From a checkpoint of a small transformer trained on Wikipedia.
Size: 15 layers, width 192, 6 heads of 32, MLP 1536 SiLU, vocabulary 8192, 14.2M parameters.
Architecture: RMSNorm before each block, rotary positions, no biases in attention or MLP, untied embeddings.
MLP neurons of a small language model. Each row is named by its layer, matrix (up: input weights) and neuron, and shows model dimensions 0-191. Each number is 128 + 32 x the weight over its row's rms, rounded and kept within 0 to 255. Numbers have three digits each.
After each neuron's rows, "fires in" lists the words (lower case) most often at its 100 highest values on Wikipedia text that the model never trained on; "fires on" lists the tokens most often at its 100 highest values on Wikipedia text that the model never trained on. A number after a token or word is its count.

L2.up150:133123156186100136084070131121127107147074120201164148119110099139163143214110089103168135082121114142118131124145154182144095106126110130108165070119090127091108092151105090121146122150095182120127058151095081129093152140142106171130145120129134111138115137166099194119126129080159082146156114154136124122162162170095159119178110080089155097163101075127055149121148131138152116131140068153122141171130111152084098047146130144113114110100057187139054075099085174119133150125086123154134086125063166096107139122122119138178174128075110117088126163165089084107060097119194101105
fires in: "it" 72, "game" 8
fires on: " It" 59, "It" 14, "ensive" 8, " game" 8

L11.up1388:114179130108144165150137154127124093153122089183164139185134114134093161098121110078154176114112110195114129148108138103146080090124095105138092084156082123127090168107167150142179107199108084059111144122142150155171121133179111158084136137145165162125060149162140063102193130102115151145142154111102106080104133110107112179105133095073170147122113131118129060091159058104169134112147153143131100092101134133138126179108129127084130163155165144066083139182053153107128107172067159083181172164164132078136094114136113169213154124126130097142169192154097112141141131119109171147
fires in: "in" 92
fires on: " In" 50, "In" 27, " in" 17

L2.up507:115105131091133101123154176173155117078143124089176133133116123130137161072149151132189124164128164089106094158105129084131054125113167146183084150154104145123077195097128148150138134116149155178177125079133083151134131211161147102134116146160118106138116156167163131132155128187111129125081143164183105178079127157132097134119160083091058137152072119138137108099139165144074115120126151152134131115100126066173150110077140128095119187130146155125235092125099135127145155137108127165130129106134133177106244124146137125069147141081102122199115139081150195150167116155126096157
fires in: "to" 58, "betsy" 5, "between" 4
fires on: " to" 62, " Bet" 9, "ng" 8, "rib" 4, " Sel" 4

L11.up656:179100110098127161105170100094128136172124071148109121113189109103117181159094163111168184171156141140114076123118093112136122120130126102097116148123084217069159125170141098093146088113143144088131103092129143091185143137148153144115123090179153139121090127134105055123145124125130115128129109084084146144148110098146131074058140125167147073141100165134141138166188054065171096130113194171147126074137114129079088126145122114145142112161097119106182122083068078144161124086118120102121080115154168066143125102068159131186120123115149080100184132188159178177125159171136092132
fires in: "had" 32, "has" 8, "tigers" 5, "she" 5, "reception" 4, "agreed" 4
fires on: " had" 32, " has" 8, "gers" 5, "mp" 5

L2.up735:086096092204134109140145153155146118077109165087177130092126127098113159110133100123059153155123082155174126083117085124088067145201114119141072077104145157149108106090153169116179130117094124115080141116074076141073132107138081137160111138105143146118039087114158110148154145124179109182116124173105091088184119158106117127153171164120122089132133202131145100105133159084106121122124119156094167102082165131180148191140134090070175186132124131164180119174041136133086155136124141109130134149089094155161155171138058144140136149165081140139119115125139151073154145107131148094
fires in: "of" 15, "not" 14, "states" 11, "gf" 7, "sq" 7
fires on: " not" 19, " Sh" 17, " of" 15, " States" 11, " GF" 8, " sq" 7

L2.up586:114149077199121096142168127125141141126106178112146139080175132130123102097103141105145150124125120108199142162149167176141126111119131184140153105104122144079121123148167039144073117118118135223116149112108138154114118123082084123176170111103130163131054143127154186127142164113136145196146146140131130116166089132157150101180145135123083085195089182137096150093104179125171119151098160180100188106103160152148150088106125082116148188099128141150115099106123184136156157105171125183092166130142142120071199105139200118116128155097087124138094184141104143099114148099112038100
fires in: "he" 58, "they" 5
fires on: " he" 61, " they" 5

L11.up673:100173110163107101164130140115143130117117163147072094157116123169158053173088150058100190087137130106051136112134104101104107099050105097126159153110129204111162137076179197160113160139100159077117163117175102153072159132214092054174140162127111108123142158161142077121147150116158142137111092113066116105106110102150111194124159147141109118142061159169158067121133091128155129100128129135167132123092166127149166151110133083053146155120116162133161111129113059110110146154109161098129129106092154142176133143116175139120140120166134084127167159141116124159157182133080122168
fires in: "in" 60
fires on: " In" 50, " in" 9, " Port" 6, "Y" 5

L11.up1286:090140114176122105100106176071124107154157157128169130137187077122093087098192143125112134096136081175039110122118130153120095118130095108111111070132097184167171136126130152089132108196137164097108126083184101173108147157183152139142109130150135143127092172164164085128164121106062161092099070112122136125095166087080065156156155103106144177127154116143134073119148092142135125110149080204152117084111128169153096087138135131088152129183124123123151134125080125180069160150083151190165154152112130107107119094111141112136133161151104090191138062163095182129065156140117145174
fires in: "in" 52
fires on: " in" 43, "In" 11, " In" 5

L11.up179:096134083133136176140177067153145109074150158114146114163141108166166111105188136093108065162078127129125141135163132180146086112132149096191168103109143153124051137058094208117113122125132121126126112183168148131166094167163082163137116113159136178116099106105176119143218134093128095122141097165158148126076074103108066090185156121101080129068132155112107075100108085098148179117076159130113093152145120152146160132088134097099067107137141155163197127129153195164117122144107072152171135118108131122128152131133090183115122118133158106091154118096164118145113128156136050129
fires in: "november" 17, "september" 10, "january" 9, "october" 8, "to" 8, "july" 8
fires on: " November" 17, " September" 10, " to" 9, " January" 9, " October" 8, " July" 8

L11.up783:096096079108135174162154092045125127187147140080122119085166083143159122169110126149118131099145142118072085091126127174196164124096115139174163121153090184113081121140068152159165109146144162163077160129158072135188197105154143087148120079126123137104154148132149061118170121152145136098101079076103155171074205110059101122133146142118172167111104104144088173127124113084173132157129179139109195170151157099136100125129121105157112099143118100083075140141125133167112166130077133099076105091149146138145174073102090120144115121131132083126146096166100135152157125199097146136
fires in: "to" 20, "in" 17, "and" 8, "career" 5, "statistics" 4, "table" 4
fires on: " to" 20, " in" 17, " and" 8, " statistics" 4, " table" 4, " Ti" 4

L2.up171:145115143120073182084142081151140120157087077145091128139159117159140142176136092145140150117143150149115178089135182103100037116093111140121162085149127065116146117107089152089128147113059179087122112172095098130122135085084092183139126130074146128122117140106094103092149122096164062151141154128124124125127121130116186171110053107090122140123112161133109072111141057210188136118089121181112108229092129166125106141143134119159096090124075194151083108118115194117146110170118165089150113100127145123167093154093127168165124134156169103108136191130104089144074102137142160148
fires in: "it" 57, "music" 14, "piece" 6, "game" 6
fires on: " it" 39, " It" 22, " music" 14, " piece" 6, " Game" 5, " front" 4

L2.up414:148107120150094052157105118109105065134149184088142131064155158147116144054128138106117132117117142132214092146140118127105087112141132181140097107133150135165132126094216200140111170126095159133113145137058124147046125118127132144126119165133142105132125113122138123122057142111216143160171168116138059120152100189101110194187150152143150125120104182136094129073156133112096124141141149194084113083096155144142106131158138117138109191139102104104080173121141094128125179119155171131140166114142107150073157200135119142143145095116170175127096054122159157095141134103115090080
fires in: "by" 68, "of" 17, "not" 4
fires on: " by" 68, " of" 17, " not" 6

L2.up131:108099201195167113114160149095161135061099158100187136131080165102026133061115111104132085107096094099126157167094149108077116168123147145146135216130156064138120128127112110140163099128164114196140194153135144146141147104116140114129101166139140129117104137198119123158135129196067208129096122093157117125168140119145105069092139092132074132087164113162134133095122125125161099122097090051087143108105168101166161116094138133131143205175141101125199166149105116096089157127091122177092129115129135105150161123137128117096114110150170132118092124165168111161112127118075153125
fires in: "from" 40, "since" 7, "meshal" 5, "list" 4
fires on: " from" 29, "From" 11, " Since" 7, " Mes" 6

L2.up541:187112098172159111126146152106124137086134146106159152115113165148093189097095096136104170143145111116178118103078108137084178137148134119094111127133163148136156094045210088090159079171057185120114075153069080128112066143083137102155147101087132107126155136131139156157104148135123103148167105179176159084177183093090118101104147165156103128109144179095220149157116141053122131150146095113089113073094147185089143093159124107156096197105121096154112075146139109103105130124132080132169157140133132098136109143168080095150134146145080150172109136144188113156119171105138111111
fires in: "of" 50, "slovenia" 6, "gf" 6, "obligor" 6, "according" 4
fires on: " of" 50, " Sl" 15, "der" 12, " obl" 10, " GF" 7, " according" 5

L11.up774:123121154089153134180081198089136098172135119133162121132099125146173095102149105153158108101083131177093137083155058126175115096137147097111117035133096200133148184109134129132092106193131136163109124076171113138139135168157119212108104136162123227128138164169122094085173118102125185099186116090073120159122142107108064134128181078129144131123124105104109088162128122165165115133155162180128162124151106139122164126085133125076106133160129122085145151118091118169110177133119163098159153167121142075120058089130110147154119171156154125149154127199098142119118066128097123179
fires in: "in" 70
fires on: "In" 40, " In" 20, " in" 16, "zi" 4

L2.up1476:143095090113067136149122172108160117135157144133208139104124145130132179162112116103071105225174096134160130116109104133089155188181116135197181039134118174139097138167128137094120153083115161160123098189124088104148132146140127113102156147158106131119165165111114163186084122192145124127136118201156093142148122100136108146171097096137183115152139160128148171090099099135120097117184093160169075144130142145158120178109104139158097122112132143139107063108136125113158112147146138159114126147127167079122108194144135052128145106130174093175112157158151171199192164139181080114
fires in: "of" 52, "had" 7, "with" 5, "typical" 4
fires on: " of" 52, "yp" 8, " had" 7, "act" 6, " with" 5

L2.up1070:100163129136087130121191118103130108192112143114160133144157148129073156152127126121137162096143165135135116082126193104120073121149126186102105144129139052129125100103112135119155112119095141131150119140167127116122170163112167134122134110126173078136137117109188127121119135129126125067120131134137060082211161089139085143124066064106076121134128097152070134097131154148152136130112150127128117150070098116184132152169124127106065103154103188163056058168094155199117123124094128033068136130099070067119139098179174120160095117173086114112101176100160164108078182147142098113
fires in: "century" 24, "town" 16, "work" 10, "kuwait" 6
fires on: " century" 24, "it" 18, " town" 16, " work" 11, "ine" 9

L2.up223:128096118201147078135116107138194144160108092086103122125147104117126114127122126141195122117155104129121204125132139195123100108097102170164178148131121133111141106156134098130080087124105183126195142144094104148101104151132066184199145130102122133134072134148159145069101129079183064188110115135169101156108137159131166143108104116093167128178097148118117106081142117136154146135054147213083166113143150114139128109130136107150151132125099176117063178089152164207149157102117185126096153127138141060092116135089149169112131110145102147134096180095127063136119143125175055161
fires in: "he" 54, "she" 6, "hearing" 5
fires on: " he" 68, " she" 9, " Jan" 6

L2.up1016:163143171159142071128078079132141115137149018131090135153135112133086126123153145146157121100133142102131201092114185087145122119062153143101081126107153200129178117184130119124174129218109156062150085144088138128114138200152052138137138119103135110129109118144084109094106137098161075175155141141124120182154123151093110152108159187068142106128033164138140152164150110134170135117144103170162159151117172068143095096159131121074142160125084178196104108091151097128151131085155179144160139125125109166099112148110116173123135122157112121115158133113104085124086085104124112126
fires in: "she" 51, "they" 20, "her" 18
fires on: " she" 55, " they" 20, " her" 18

L2.up379:134099221143101122153102185129163166147171092110130123070111140105124160150165121161166062210139142136114078155146181141176132133104146102127098118118165124121102144133108139091075096147152167135111079176087161124171108166113079099145146119150134177123163130139104140132071118144133094180154091086149160223092151161113136115150158147061149163114138092145218156108187083109111100139135187091121099170107181114098105119102135091136153196115142113184128103123155134131113174081104159135131145106118119142129115097160165132105133171135136088177137096104165133102024103123117089116
fires in: "to" 48, "between" 15, "into" 8
fires on: " to" 49, " between" 15, " into" 8, "18" 4

L2.up168:171098119169104061154148177109079151107134127122122139116188087119162097142114125140173126165155123216152193116151152169167166114121099153111185118139123147129151194205114151093180124155109115094116106122085079130123146163093089124139148147144101121125108081093081141139084123098133127120180137169191151154144155092129179107070103185086134118160095081136081118105111139142155110114156119171141228106170193107086120091138124134118130129164082146162078099151151145128119133149099175163154135129110145178117152166141141182099158144148181114226138110135088132096157167114171085116
fires in: "his" 60, "her" 15
fires on: " his" 60, " her" 15, " Att" 12, "ers" 6

L2.up429:174123063102157091163173159087149157094116079140231133094114156109129137103136201142076082170085123141126159113095137118107180115121135183159131084072139111134129151094091146099093075140151138150154117116113135144096078152137127128117133125175114110144129078157121137121166125130041099130130074113150141136175158162112120120090045101083095124173091126171115123073127183111114115115108078106068120059118135126174141056114135149155172139124094214143195084140101140144125135167093143164123103137155146139139189152146140120148118131209157139147149161141130137126171104077097143164
fires in: "number" 23, "since" 15, "norfolk" 7, "meshal" 5, "contras" 4
fires on: " number" 23, " Cont" 11, " Nor" 9, " since" 9, " Since" 7, " Mes" 6

L11.up951:047178166185098143134095124095135148121148094121096133093194170160133128034151101077120100114112193125121126145142145132192144134083133107137159105141194189160110125125073165190082146103120100178090108136145101162148101189153096135058133119162110168134140201153166068130159115148150125137160135123169150172100112105141080120131132092123146170137129146117108155070149130100145148130163092188075190172163136091105162086091124151117078120167181146142112133087118135149143072148149100133125118146118111109127146123089110133129144139146061106179116073174208111160091105132121125138
fires in: "to" 94
fires on: " to" 98

L2.up1348:158135182159061169136191117158136106131084077102123121108085120097106148185121065171100128096145103182131199115110191146133072079114124144170193168128134089130111134113081126066120117124100130125109150181130102162113136121142110176139102140152136080134118117165126099087159131063117076146089138150184110097160193125113156133121067092119128143163169127129107089129090118130156135132076118139120081198096140123160108134158128132144175113122122124136085055182099158151142097143096120079164033167097132099113121141162137167156149130079154142073120120099134095047082126135150134187
fires in: "it" 71
fires on: " it" 52, " It" 25, "01" 6